config.toml
d_mlp = 896
norm = "layernorm"
norm_eps = 1e-06
bias = "none"
parallel_block = false
init = "normal"
init_std_down = 0.00657
lr = 0.0016
weight_decay = 0.0
lr_head = 0.00629
schedule = "wsd"
decay_shape = "linear"
seq_len = 512
doc_mask = true
MLP neurons of a small language model. Each row is named by its layer, matrix (up: input weights; down: output weights) and neuron, and shows model dimensions 16-111. Each number is 500 + 25 x the weight over its row's rms, rounded and kept within 0 to 999. Numbers have three digits each.
After each neuron's rows, "fires on" lists the tokens most often at its 100 highest values on Wikipedia text that the model never trained on; "fires after" lists the tokens most often just before its 100 highest values on Wikipedia text that the model never trained on.

L5.up378:489464505562540484461513492496507480528493536506523512453496472483511492517478529493551463458507463471478516541507495502511475464497516520489511534473501462498505533521487481474531465509473460470498509501489483510486484493488501503479533487503518515452489480518485484500482476505472508500
L5.down378:474488496516508530514480478449480477466528488486585544502496510484519506525494494477531462523531468501484489494489530449497490524542515542509479477533535466492508493496489501498493519484490471510469508525481494494510548472507490540485498462529534482446489505461483505495488477494483494475
fires on: "y", "n", "t", "h", "m", "th"
fires after: " G", "-", "ount", "in", "g"

L2.up392:478528525511567463487478503534519503499451487429495493460470523486460461525474525464507452499502494510534476509483478532505483470485474481479475498528529496532521477517498574515538485494483483536495461482507521502510548512526505492488455498531450539506454538505473506471510481478533516522
L2.down392:459516531462545495466555506500528498517475445449434513479491539485500505557453525559566445533496509477477495497511489512513485497479492521512465482505549485467483483524509478491497500485499501459518467505515507500499466521496511455508520530479519488498503481520494492479492527511495507478
fires on: "ost", "or", "ue", "s", "ors", "art"
fires after: " h", " d", " n", " N", " B", " H"

L2.up502:477475478511516491474497450521556483514482457485512487456524503464504466503475492494515449472494433486504487462511530472490487463471495527495503497514507467499528506489519524476489527518496523521516497514502505502484509467498521465539514511523479482481515515498532505536473479520511502498
L2.down502:469503494528504475454462499461522481507451555518480542458509490483532492502507515509533462460490485522508511448507517509490519481447518540470476518500451465520520503467504549518496454489491507454514518485496535534487529460478557488520502477486477495473539535557518487539518486490464460475
fires on: "an", " An", "n", "ant", "am"
fires after: " S", " |", " J", "A", " v", " V"

L4.up433:514494516494522533467501473498516481502492503503502543510485475488524487506493498491482475527519476450475531542459508548479520479467502533492482449489473521492505487504502444525476499528479452488433483496511489551507512544507541464495488527482557504487499517545525486581481490507469506502
L4.down433:477490514527531539492487443441493556505493539457502500502487458517473471504507495527495540519457528504471505520550476481487494469522527480469495506494475491467494514560485549512521497494501482499506480504494558502515520534492480471475505530459499525514512520488523490514493501485467509489
fires on: "r", "b", "l", "h", "d", "ur"
fires after: " G", "em", "ey", "id", "G"

L2.up6:450570498486500534527488469501546490493494504524474516488518466514502522520510483493528474524502465485528485525546531552497541464530534498464494512475509500548507558465510511480560480507469472504555505506497476524508517499503492508496462517520483488447547529508513528516529472477507498461
L2.down6:481527541512515507514507496503517537495478495484521537518493561473483488475483530498522542487526524493481507486513515477494475480421504506483514479493507458511530541519517537496470505489531549503538506496439471488496499527500478524494514518497520481461456543467477536500514500539495510546
fires on: "k", "ess", "y", "z", "N"
fires after: "u", "e", " E", "re", "l", "r"

L4.up732:490527490485458464478473473473515472534485500499507533520524421457449502469504505521501488530494482495479514514500513512500554470462496516504497515487523458489570507501455486494505503508499463457532530521490538519517513502454541555490498509552475507517475495475525486459494466490469473498
L4.down732:497501464467494503498511458473527486489472458503536499479505535531523516476524554470493487487517513503540535482512499547511530519492545481497532450498499534513509494485547472523464504482494515517483529490502467461474487458514505496506505512517503491492482506498497478467485530524509480476
fires on: "y", "ly", "ost", "ive", "en"
fires after: " m", "ar", "ver", "an", " f", " M"

L6.up330:503520504516509494452500520481497488546481527476483532481488484483503498537508526495525520520444525479502514500511509528499526506474491547513482509469541474474508523510490507514541531483519488444513526509486518504486505471479535554499494534508515514500481485511512480453466510428533538494
L6.down330:512524493539498523530489514458479509448480533470502515500488479491488507526496531469454482562485483501533515526504520484466484488519516497490529509528472499516470550493542553497459494485466498508495534504482550497460502503512503525506488558507496523542478512463522455468472503543499536480
fires on: "r", "ru", "and", "s", "er", "ou"
fires after: "ent", "r", "ir", "it", "st", " gr"

L5.up238:428461497490509481494469538465514534490498474473492486490531509466497477495493514535451551506486495524535493514510471545448485496488558486538436520495497520503522495518549488459509489494457468503487528549533473511464510485522512477503491507460531506492530471544546482497440487527470520496
L5.down238:479489465497523508497541459457512455463519499457525515500577524536485446493472518472510465457518539416486505510509484477542477506458496486466514540534528536462445502455455510480506498481517495515541549486486501478538493539508510500538489540518496513515509518502509509515517524528479497520
fires on: "al", "-", "ed", "ing", "st", "is"
fires after: "er", "n", "h", "est", "ich"

L4.up588:492491552512479536514476449483513505496502520488521573474482496472471502498507489469510492519463521499498538485467506515507526488467487505481500516525513513512506516527448501487467477494512479463526511474499498487494502533516544520502504534501538512516503494529444521525540511497514496488
L4.down588:501519506567493515523518505536475509507478510532494480503471491474500521490518474493479508558539474531476480540499491511513479478481497536472471558505490498509505544498519469495464485553478495499475471495517490526505492471493464487520461512517519529500492517475486505517520486496516506554
fires on: "d", "b", "on", " w", "e"
fires after: "r", "ri", "ir", " on", "ent"

L4.up681:487474513569544529492497516502518514523499492499508504500508485483534503494509500516491508470472469457517486474491520472516475502511534469507447548439491498489510500495543471565520471492486498478531532456481545501472503493534525532536508480478497503469524505505490472497537484510475527464
L4.down681:489502530498472480520479541512517547514506492500518453532507498466504506516508486522524520483488462464540489477493503550507500539465452524506488529466453462552530520490508504506543516534515511538540506447551507520492482509476469469494490541479479500475486525487469494470538498477461519480
fires on: "ign", "il", "it", "ir", "ire"
fires after: "es", "u", "v", "ec", "ac", "ra"

L8.up269:494518543515508517491510510480499485524513496490503498495501473526473493504467481533517494486519500508504514458488455525502479504524542505514486506494507497498494472508528516521465495544501477489493511501481459475471515489507523484532474518508468512490505481516486486477441516455484496533
L8.down269:578504490460469467479505489520512502501491512489463497499493488486525471498518535511504507521514500470491475538557508509535500464512463481503552479541484471493495488526508477484477481503490519455561490486502494504540504479490516503486549446533471493546524509484501520497518552499497514445
fires on: "ro", "o", "on", "r", "f", "re"
fires after: " d", " ", " R", "d", "-", " O"

L5.up818:475486503499529472501501453510547503520515452455497513524487503468493521533499478516499486505495490490473520481519528493499523476482518552519483465483541513504525476512486564479489524495466544472536562491494514482482534486531538522488463564518510529481507492478521471520467515489527445529
L5.down818:530504547530497518522517513478460514508489499511480505478510498474490507511440531455513499516488489505490486518517501508518512501449479498490510507503448497527457508519509464512479467506477470540557522552534503519457479499531474477515508557542508500473528487516500467512508495488505490503
fires on: "ch", "h", "l", "t", "ed", "is"
fires after: "ar", " ar", "ra", "ur"

L5.up691:451505530521489488477504470516515536515439458487498461446465485519485500497509525491537462476491531505542487515543485508506535493530498504483510490509489459514518499500488537524509513440519491542485467536494510465483499469485526464500475501533459527447489504520512532482491511490520495473
L5.down691:501443499499531509513515539487519514481517545486516488466513511486494487490531476511531506523504506531496512538518519478545501511517542508519503455461496486511482503463494538477503492506451512514491503475484450470530474507489425496487507477507502527521485459447507494538465462502500481480
fires on: "an", "as", "ig", "od", "ost", "or"
fires after: " h", " H", " S", "h", "o"

L8.up90:498529538556477511478515491501528486544456486486476488502461514518541492478527518504502513498476505503506531509495512542504514530489488515479485513503461491488456505512490513480520530476516442468576488484511502495525534494514564479508526542494487519526464507477495471488510488518500529480
L8.down90:477469460504525461492519523480492525564513510521506487488488494555509461495519516481482532504494502535497475509478481517529508479535483492498529519513455489471504506487479503498486524477433513538549507539477507503439490470509474527497507494480511509533484533506463544471468497447492511492
fires on: "ru", "a", "g", "r", "our"
fires after: "st", " st", " St", " le", "ent", "b"

L6.up350:522529480491492489502477525491502454514488537489490528472541504545497476480537512491516485490483477489467497494486528528512497510505504519512482530472544496465505499525497539524450505502504500459517474477460523493514509463508500519502495480513497548451506530487489521504500521503448451465
L6.down350:531504504502526517508470526516487501475486499462491492504525440475501482510483488495492513502457525513517496519520490508497528488507516494520541474498514512489500506490505497473474525512477520508467462553502526527529499472480485519494496490549502543524491537481514503483490466477482510506
fires on: "ost", "e", "on", "ion", " of", "ore"
fires after: " m", "m", "is", "v", " M", "em"

L8.up263:532466480481517513476514518510507487525462491478452519483520502515543519485494479551492504443511462465469568494510506469515506520482504548529495500500517455523506530462485499482508497510465526492527528465529502492521486514555516542497488509511519537492497523491482470499550467502485520506
L8.down263:520484498518505523533546481513525524471531510506532501534512518562507467486527497458492517470524495507516497537476505513507465524515494441502464558522492528483503456491518511484541513490530515505511497520485478517504541507516476517521493543465533466437524445498494490490518498463519462466
fires on: "al", "x", "ar", "ch", "le"
fires after: "o", "ot", " C", "as", " s"

L4.up152:493487483508513464478505537483496513537470453515484499506507516458491500519519516555486510494500495458508505470521498530481510500488500538464484496460517487516507503549475517510509505531480479554488524491490540468487504453506519514501509466515498501495458497513493483492520522505512529450
L4.down152:507498512511488537516490526509533492513454493515539492517515453460517496524501479530512526502477492500522500467542497471506500501449439499454525496470482444491487530510476499474489478496528530474490492556480455444482480535523487519536499489542565475491523503457520524543460481527481483508
fires on: " ", "ce", " w", "v"
fires after: "orn", " to", "in", "uc"

L9.up511:487472458549499477480497504483475518490497516507495502491500520494511527500501512541500517477509478481507533506505487491453497507507508536527481516432489514507523527509531477474523511524521504503480508499530481474450556507532519540476490539476492510455525528538479457554524479500479485497
L9.down511:490531473482523509485481516542497525523530492473476486496497499523510497519489473476489481505471497515523508504503511479498501472507531441522536476505505521501538470510533488540504445532512516487477444543464514521529459468458504480512478486528534481513455492506514519489463503511574511507
fires on: "7", "8", "1", "5", "2", "6"
fires after: "9", "7", "0", "4"

L5.up343:483474494530527515483499503472498504514493465473512477473487435515501491513513504555524466505467498504494507439502547478482492481466561485522475534504498462500506495490523483471546500511495459491507510464492515537522505471547507512547501544469512508518478515506510484487530480508482536507
L5.down343:499529487479496509463496474385500451491506501502531507479517489473482512506517499513485502535511496498544498514500513548509507521511484561511508525506516505478489502480514477481493522471509556478536493525552489473513462517502531489480467500513480483545494505491526459553485460484514471506
fires on: "r", "u", "ru", " c", "y", "c"
fires after: "d", "b", "ast", "st", "tern"

L6.up259:478517485525480562481494455474531484477458507509537535494497500488496529504499520498474463524486523501548503510508508512496504474536503495483443461478509497493498528494504517522518494506456520514477527501504539471471483468531492472456449485516511518458502503505510514508513444497474508512
L6.down259:472505525502454497533514508516494535503465512536477475515484518503561528512480501463480471516549484493521461531488508462554514494479535512476526473550507501476499567502484490539457469487490504491488507532483480484497485533542507561487497497495498518485533494495501560494505528542526529473
fires on: "aw", "ic", "ess", "us", "c", "v"
fires after: " l", "erv", "c", " for", "oc"

L4.up678:454564513513526484515490462513526501473487464497499488519515401508524509545496465509530502500484476465530482428500499495506509482512512478496490497449503523496487526505506498556562489533528525488524496476495502488445503467533523515497495498521521476501528516524475499546482447515513485475
L4.down678:502503461496451533498536485483504509475501495529523480518482532478505528489460486451515462475505435492505520506504487519516492519498483537528485552533479512514499508445470501443498489514494472507484492522505516495530497533502537513534513476531488478528519481522517450483490521525479481521
fires on: "ed", "ian", "k", "an", "ent"
fires after: "r", "l", "ro", "ed", "re", "ud"

L4.up189:497501538455527497508470476485506496476431499501455549521482509468496499520506509489488490487482455485508490550506524543478523495521500496491481474469471518513497518501472515500460481461469480545489554497512483478447512505456496499511466522526489478464528486518514472510513456509543493502
L4.down189:462490500517501475504500503491513523506528510511498499472470504526520509507501542537470531459449515531519498503488446521552454563463506466483495489518474519489509503463496490485504514473477526515495481527517532517521467508486468510490495500529512503529492507526535509526494459528491491448
fires on: "ust", "act", "ur", "ess"
fires after: "r", " j", " H", " pr", "H"

L9.up244:492495495485507480497454511494543500508502512482467517514498477484489451517482497491507498505488483546495500473508482453461531544507526472471466456489525498486526457529475495537501499536474456512521471462504580474478471468438501509537490510522508524497504499481488496491521545511468482465
L9.down244:506485518473547514526464509485439477514514515463475515506531529528472465479500485527512494469491485475519521473489447485527489496489549465491545486481492543516491504497504450506508505506483534463561465432479536458505473431520506485527521476506478537455533494510496477525510492518563495524
fires on: "le", "ire", "ed", "ue", "ro"
fires after: " d", " comp", " cont", " us", " ab", "p"

L5.up585:505482544481482537478470512546510488507502498493487492464493470532519504490482461526480493457541489516470518445479440488506516502541522531544490519521505446487492481488494485505478499521501471495521463509505532487536515521508530536540482529440488516468497556500520503527523508441497502548
L5.down585:503529522463462496496510529469502502526503467486519480488521482502513475545474515502497492522562498476508503531521511513478498506486533539506483506523469517521501468510533478501486495510511487438498506521481482507489502528487530534497471466515470486534478479493517473512506490480525474445
fires on: "ar", "on", "r", "o", "n", "p"
fires after: "d", "nd", "ad", "p", "g"

L5.up393:524496518508539566455471473492501515482458481465453508494489511474493485490489489447508516512477511502547511483505502502503529471461526500480509474515481484467528530508532531482431501528507498502465497489541538502450514504497548489518485502485528531472507522521517481480478532517499505506
L5.down393:495494510501481516495486510537475526536527488490443507532508534499516471562484486463492481509497508493495491525484533488504495504503458522511467506507465492510426487528469452520454520488507506533495465529506527463491502502526451503505452501521482511484499485500521498529439456515511555511
fires on: "on", "ri", "em", "al", "ed", "m"
fires after: "c", " D", "ec", " I", "ro", " Ar"

L2.up630:484516485488491497484475538496521490530477523481501485470542499541457506501549501516483498495497500521519468453539554479482504486475490485522472537499535524511547475468539525470459530492480509508570513485498534499516530476542507549484483508521458496499529567508475492516513535507534479496
L2.down630:466473530470489490460461502465489499508521508478508470490517496512482538526482525510470524510500515514513495465525469437470445507515520546521465507511474498525524497511482485507493461492495512500517475519484495508473479514513548502471463497504453516535481511553488484478511470520486502509
fires on: "ion", "is", "ation", "ly", "p", "ated"
fires after: "v", "is", "em", "t", "ect", "i"

L2.up159:503549487495556486504482537498551474486484499495494512494451512495480430492525523465474498512549456459474499490459508546452474501499546479507482529516550529509520489456510508499493461529488470509465546481493510492507523522465494548510488525540494488449521496510507455512514506446469536491
L2.down159:493497545497511480505494478516469485499540488475488509506468505454483471432544493512455472520514525500458490467480539488528490544505474490515553490471539514498511481547533558539506523516510491489504515500524479506523487468479455523472509499508457536512496506514490466500513490521522447509
fires on: "F", "=", " Al", "l", "\n"
fires after: "\n\n", "==", "A", "===", " =\n\n", "-"

L6.up562:465503486497576500504495491479461485521500548490502512495499481467515470503493479522499480491531470467521507538486518541493488476459554491486528485490506499499540491468510501477498467504506513479498530467472523554452516498495495478568472503508490516449530507565548530492475493503462485497
L6.down562:511543502478540510522496498467496496502542473443493502499575473489536524523483552516514495539526493463501481489492491506526471476552491500519522501538490489533545476511481452463510496507465516473482511473492499505490479474487476533486516491531523488520495519512506486503512507480493503474
fires on: "y", " Y", "h", "ay", "in", "and"
fires after: " A", "-", " the", " B", "g", "h"

L2.up814:485509507483493513503435468479546517482459518516425538479425489513489474521518487501508518496453481511508490491511528476500486516519499496453469519498486520508497526459431490507465471493472506506516552495501502480492553498544501544532471497497480505497525534540490480520498514521486485491
L2.down814:498479464502475478507485461464461499488485536442492545518491503539504473488505520517479542527499533519534518482492456474494475515439508468538457486507540487500419557483493503550499481451467484498521515455478526526564510529489481513492489479488522539484488496470475504500479464520516539508
fires on: " not", "ain", "act", "ail", "ess", " also"
fires after: "r", " cont", " tr", " pr", " was", "pr"

L5.up703:494500544495512527459457530460487499505479461463489532514495459505477537475515533529500461511520435531533509512490537486462520515492503500525489499507496520503532515508530504531483551486509526490494512475500510483521528484501516508503439479535497521477535475483531455493472457481544488513
L5.down703:549501522485503476492557471481511467498540505498486521500541500501512530468475507502467515485512492465516532514506460504522481459478501481496534489478508453469514488534470486477505456505457502495520501490486497470479496501493498472507548503517512453476480496490457550510494452501497545528
fires on: "ess", "is", "el", "iss", "ro"
fires after: " C", "f", "r", " pr", " M"

L5.up599:504530519502522549470485508472528492510500446506503549470454509519491492528513516509505496537517495507496509487523503495448511480508516502491455469533468533505456499487504502480471484550501498518488519479533508516510534515505527510500480502500468509476505523502482500483553484498505479522
L5.down599:521494485515478513462494472480536528504485507464466529497492511462440492497548494523482505440509500487553489514474545514490490517517501538471537464511524503491447518500499527482507482526502478501474482509530496491503494482485534499544501478528552489534459508503552487496528482522535480546
fires on: "ru", "u", "r", "ic", "m", "v"
fires after: "eb", "an", "i", "ar", "f", " de"

L4.up796:484444534514517507468554484521521513464471521473494523515503505493533445492514488485501490473470484519474489456525467492531477463500532536520489524487474472497507468477501494494496478460480521526511539499503507531496516505494490518511522512467490525483516523544502464529509459443490498518
L4.down796:499501506485472476471457531454517511503489467467486497513490466462500497476522515517554514510513511506504496481496536494487514514483520487486479532481475509486467535491476494487476479531506504491538531537497509531478467441514519471475508500488462495483469471488489432501547492516480505532
fires on: "ain", "m", "n", " not", "il"
fires after: "ar", " ag", "id", "er", "an"

L8.up65:420479557483502490507504470487526464498502508512522509486517505484503547479471496522513512461477503507490485467520528473508586499470506528506504489472501513479524478497512547522492527524516499512514537486510526462500486504522530476534490526486489504510520475497522442496513515489502500507
L8.down65:524448520456515519550477472467536504525547550509518468502513510464451504543483501461478522451519529476487488514483525484513503539495481473481487538477522473481511500494474526510545504504501476494560485503478510525470474512539529476508517471443477547527520462533541503516474517538475512495
fires on: "i", "ur", "ul", "ir"
fires after: "cc", "ar", "p", "op", "ep", "re"

L5.up697:473529526480511470478482512494500512512483488496478526482569501510499472509481520470515506523445502505482516517505496502514528460467517495514468457472494488540540495529495468558522484475480452484540520459508467474459506476488555500507486524521516488483530457468489495522500487504492468460
L5.down697:466498512495505483465447487420474483491522494515530492505433499509474462493497508471508504486536481506531539566478487493518534516506536485506498479480527532496488541486509470499454459496507517542496487485508540484534506508459507515527538481522493537509520527494549484506484508516513466537
fires on: "ed", " a", "w", "it", "iv", "e"
fires after: "igh", "ill", "s", "ct", "t", "r"

L4.up63:477477531489475546482485458507556482526515495498461511468486504538501509559475500486547484451492496515521462449500473461520524477526540512525519507518511506475529534461472517488482522526482510522511477516533509496470475509516502522528483501501481482494488516500461480497500467509543516492
L4.down63:493545474507515479501519483460525518491495483493492487464508499556509496499473499468535495473482520539460516501489515507501515489510499508477529509453488481489555484519474493479478486508518505512520493501496523504529487513526470498534460502508537468492469518529505517524473525501483487533
fires on: "an", "v", "ut", "i", "ov", "|---|---"
fires after: "v", "ol", "ro", "re", "ep"

L5.up381:490526553517506526496503437507519478514470571480528524493446456478480474498513491501451493480504493517496512546470465517511522524505506514509484512516500511499473519507512531530504491483501475498490509529454517496454536518479519483510461490488513544450519480517468537500453493494490490523
L5.down381:512510502515539510508542532485517473498480452472521509550547505490520522512466482535498485528530530518478494468528456493536460498501496514488501484508455506520489427482474523474523499460510522509553513467513529478506519491545452530496487479469451519510535485505474534482487498522464476483
fires on: "o", "st", "p", "ind", "oy"
fires after: "l", " l", "el", " H", "er"

L4.up68:505510454490504449485461450512542486482476515502501567488497433507550504533469514521520445520515447457467519533537484445494496494458540491502475538492485473486491535498466478487480518523489480471490479506498520523473506483522549474487486519523514489512500549512549518546521467505498507481
L4.down68:538478501504500517481504522495491467488471526480473464482520501499549521477505486499494528549498461515497534488470457485520508507534502473493500517477486460479462531504540540532446470464496506459479533451531513447490460520496505539466504509485508511481487485479529484505544527495484508488
fires on: "al", "all", "ard", "l", "rit", "h"
fires after: " G", "m", "and", "em", "er", " f"

L6.up307:486518514486497530511498513508547452535493515494469490497547494501515501497493473494505489495449530480533493447517501521527498530518532499475497480520480480483549494491495520509463552500485513524524526493495506451510485491464491505506489503560460529510523513479492451477493491527552447499
L6.down307:537524475504509496508477509535530501524501518513488505488469506505506487480472484513488477484493524527500493514514492510541505504463462506509505519515488501481509497525480499523496522473525489529503513430507516512454502519543510474483447513506526503475487468519483476541467509479494517516
fires on: "et", "ent", "en", "an", "ail", "ong"
fires after: "m", "e", "res", "om", " m", "v"

L4.up688:484525521510495522495477500506536485534497520481458482509519476497487509497504490437476489471514516503535500451517517438498504469467506578493503499509522490515530467452497526546483518507502563475511480495564545512487508488553491595508475524476510483530527543523468479490525512464469533460
L4.down688:490508514492477504472488493487502498516471512537488492543530528497519537508519505445535509486554520509501508482446470448499469527456533458529467497454445469470487514491501541497536493491538491491540497490462467528497482486486490513497515513483525475487494534544478487499511545516487478512
fires on: "an", "ut", "p", "i", "our", "ial"
fires after: "v", "ec", "b", "or", "ri", "ol"

L9.up815:527569486476526528504499499510477502495457478470523517523550475482525501471519456511463504519526515489489482459492489488492569494471531496490465473523447502509513461503455500501487534524471495464547544493519496471464522505518490506516501501532505529503522521501485495482494490498535511473
L9.down815:486465459460477472539509553587509517479522544473509487468485499515490529456493494455493447510481563525518509496508463513466435504503439539525491498546499501487482525488501517480511478535509470522509482468510494517491492493537459494477503491509501505523521494510501507531450497522445489468
fires on: "ing", "es", "ro", "ter", "ation", "y"
fires after: "ar", "u", "l", "ac", "in", "ir"

L5.up880:471476548486518503439473489490544506516504470497515534494496474458487509507515507502492457510509508497547510465510546528472510482483535512460492485508482538487503494489510495497507497546487480482520484501480526538495503482515545525479499537549512482479462518481522479485510521465529516521
L5.down880:525456515500488507495519508459512469507517499487523498531498507492513532550484477478506478484517521483522501512549498516511448524474551483508513495504483510466433520535485479541543517476510514506474503538550463489467512532532526481509480487511504507532508443495484516508520471495525480514
fires on: "r", "ru", "l", "ch"
fires after: "st", "ar", "ro", "ep", "r"

L6.up587:514524512468511471497499472449489462489478497496456510494508509457504466525496516519498520470564516496502477497536501518476489492543520489506484505487521499513515497524537468509547478497517469483496538499466503509494504503535517494500522460501518493479509488509493469522521521523499512527
L6.down587:492507495527467527521517465441535499486483480521521509497507514509508499540479524517531497480504504485501519503485500490542530496464492516451495519487473490481479528506482500483494558509467513519508440518507477493555508503485533536461502530530503519479497477530499509516468500475519496506
fires on: " ", "uring", " the", "i", " which", " and"
fires after: ",", "\n", "ill", "D", " D"

L5.up457:511487527481542521476452521520521516523457473474488485494489487487498461487466535500471502481543486504476481558513500521494508497493486543487494512478502488468514466528494502509476496468449437507479527495518538518481502518504507537521499505519483505483505550545512488500461517513463487514
L5.down457:483519500546459518525468505457475495483508497492492529501485480517560523518540495530509484479495473486477488485460481535503470484515483515483510528469458468497508488475449495513481527504490527518535468534533535543521492529493498444519494453523508482469527538515470559511499461531503465493
fires on: "m", "r", "it", "n", "em", "qu"
fires after: "il", "ac", "er", " J", " G", "am"

L6.up471:496477501533507434500517509498483478505468520488500512525526508499487503475517488536517457557490490451495481480499519494552540467478467498493491505489527520547527523472457542470538529515496490510517523516505500461525507469486532490489463536504481487469463553510499500456504493467514475468
L6.down471:512480513453504487496478469462530487477524527506453503494505505491547436507484483512533498492509495549499523516500507499489436509503559509467493473542480499442457504515510499555487470508496532493512494463447486534466463496510471466505532493505513473499523477493443524523503489565493520515
fires on: "al", "im", "am", "ive", "t", " s"
fires after: "ver", " f", " h", "h", "our", "an"

L4.up273:493502465509508453477481501452502482513547504499482486536469520501514509507482465484509506503486507521500547471472511488510518508500510474440498527488567538483498461490500534532540469521461525517514522424528503479466493491504532503462451494540495538510502491470453486494508483491510500485
L4.down273:495500473501493485504501526576482540507489450490485507520525468469475468473512503476499451470526510465506471465448495483521499513506507513524540500509507512497504493504513490540486513439532478520528510554513470492511523494462492472480543531500549503505486511532523523502480517496489457513
fires on: "er", "ed", "inal", "al", "ec"
fires after: "are", " sp", " f", "ed", " play", " r"

L4.up355:448467490506518515502514484500517497514445506492505488469513477516499475484498482522469505473504494479513476540504546543505530459499469484517486483504516523515502503469507496488525497544451485527482489539501483469473503516473521462522473511507489494443513544512506510484473492527474489506
L4.down355:529495516485489512523467489450494462466489505521500472481459513525472488585526473478473517523500485466502525454508511466463456495479467498459494487517513535473500476516523520532544556471461449497460470430510564535509489496527506530508469474502446501465512500503492519526464490529471455509
fires on: "ar", "at", "ap", "s", "end", "ak"
fires after: " K", " J", " S", " He", " N"

L9.up836:503572509515494482462499489491480462500458486517486509476509503495497491481503536493530530529481470533508520495466570475504502514496511534548487481468488467522510501499474485472506475474429456482496478450499487504484525537486532486528501492543500535483528512486473496535459477493460482507
L9.down836:503516502500502541537501511480511514494536517549506513516509496477503477503500463460456516503500537495506497467492486524527523489521497484499486488517517485477512530530507532483474497530501531512512525478515533517517524472500503495521500479470513480473494483492487504499500498488491491532
fires on: "e", "r", " e", "c", "es", " H"
fires after: " n", " F", " W", " M", " B", " N"

L5.up272:469496497518524474466491501482519497476465470497538523420487470500522486510519505501522497535491490481544538533492511509534501496421532489474401483520486511480534449497529505517523552488489512484513525466530502464435531494497513503485511516532531503542523525494491500533544493490494517521
L5.down272:516496474508542508455525521436508497499537538510498515511467479490502515499500526484505505521494474526520479505486481496504523485477474495491508491507527518521473483486469524453477504494498458539506572530490517561509469501506488491518501470503494530510521505499500487517485509448446499528
fires on: "ing", "c", "-", "en", "w", "ed"
fires after: "t", "at", "art", "igh", "is", "ish"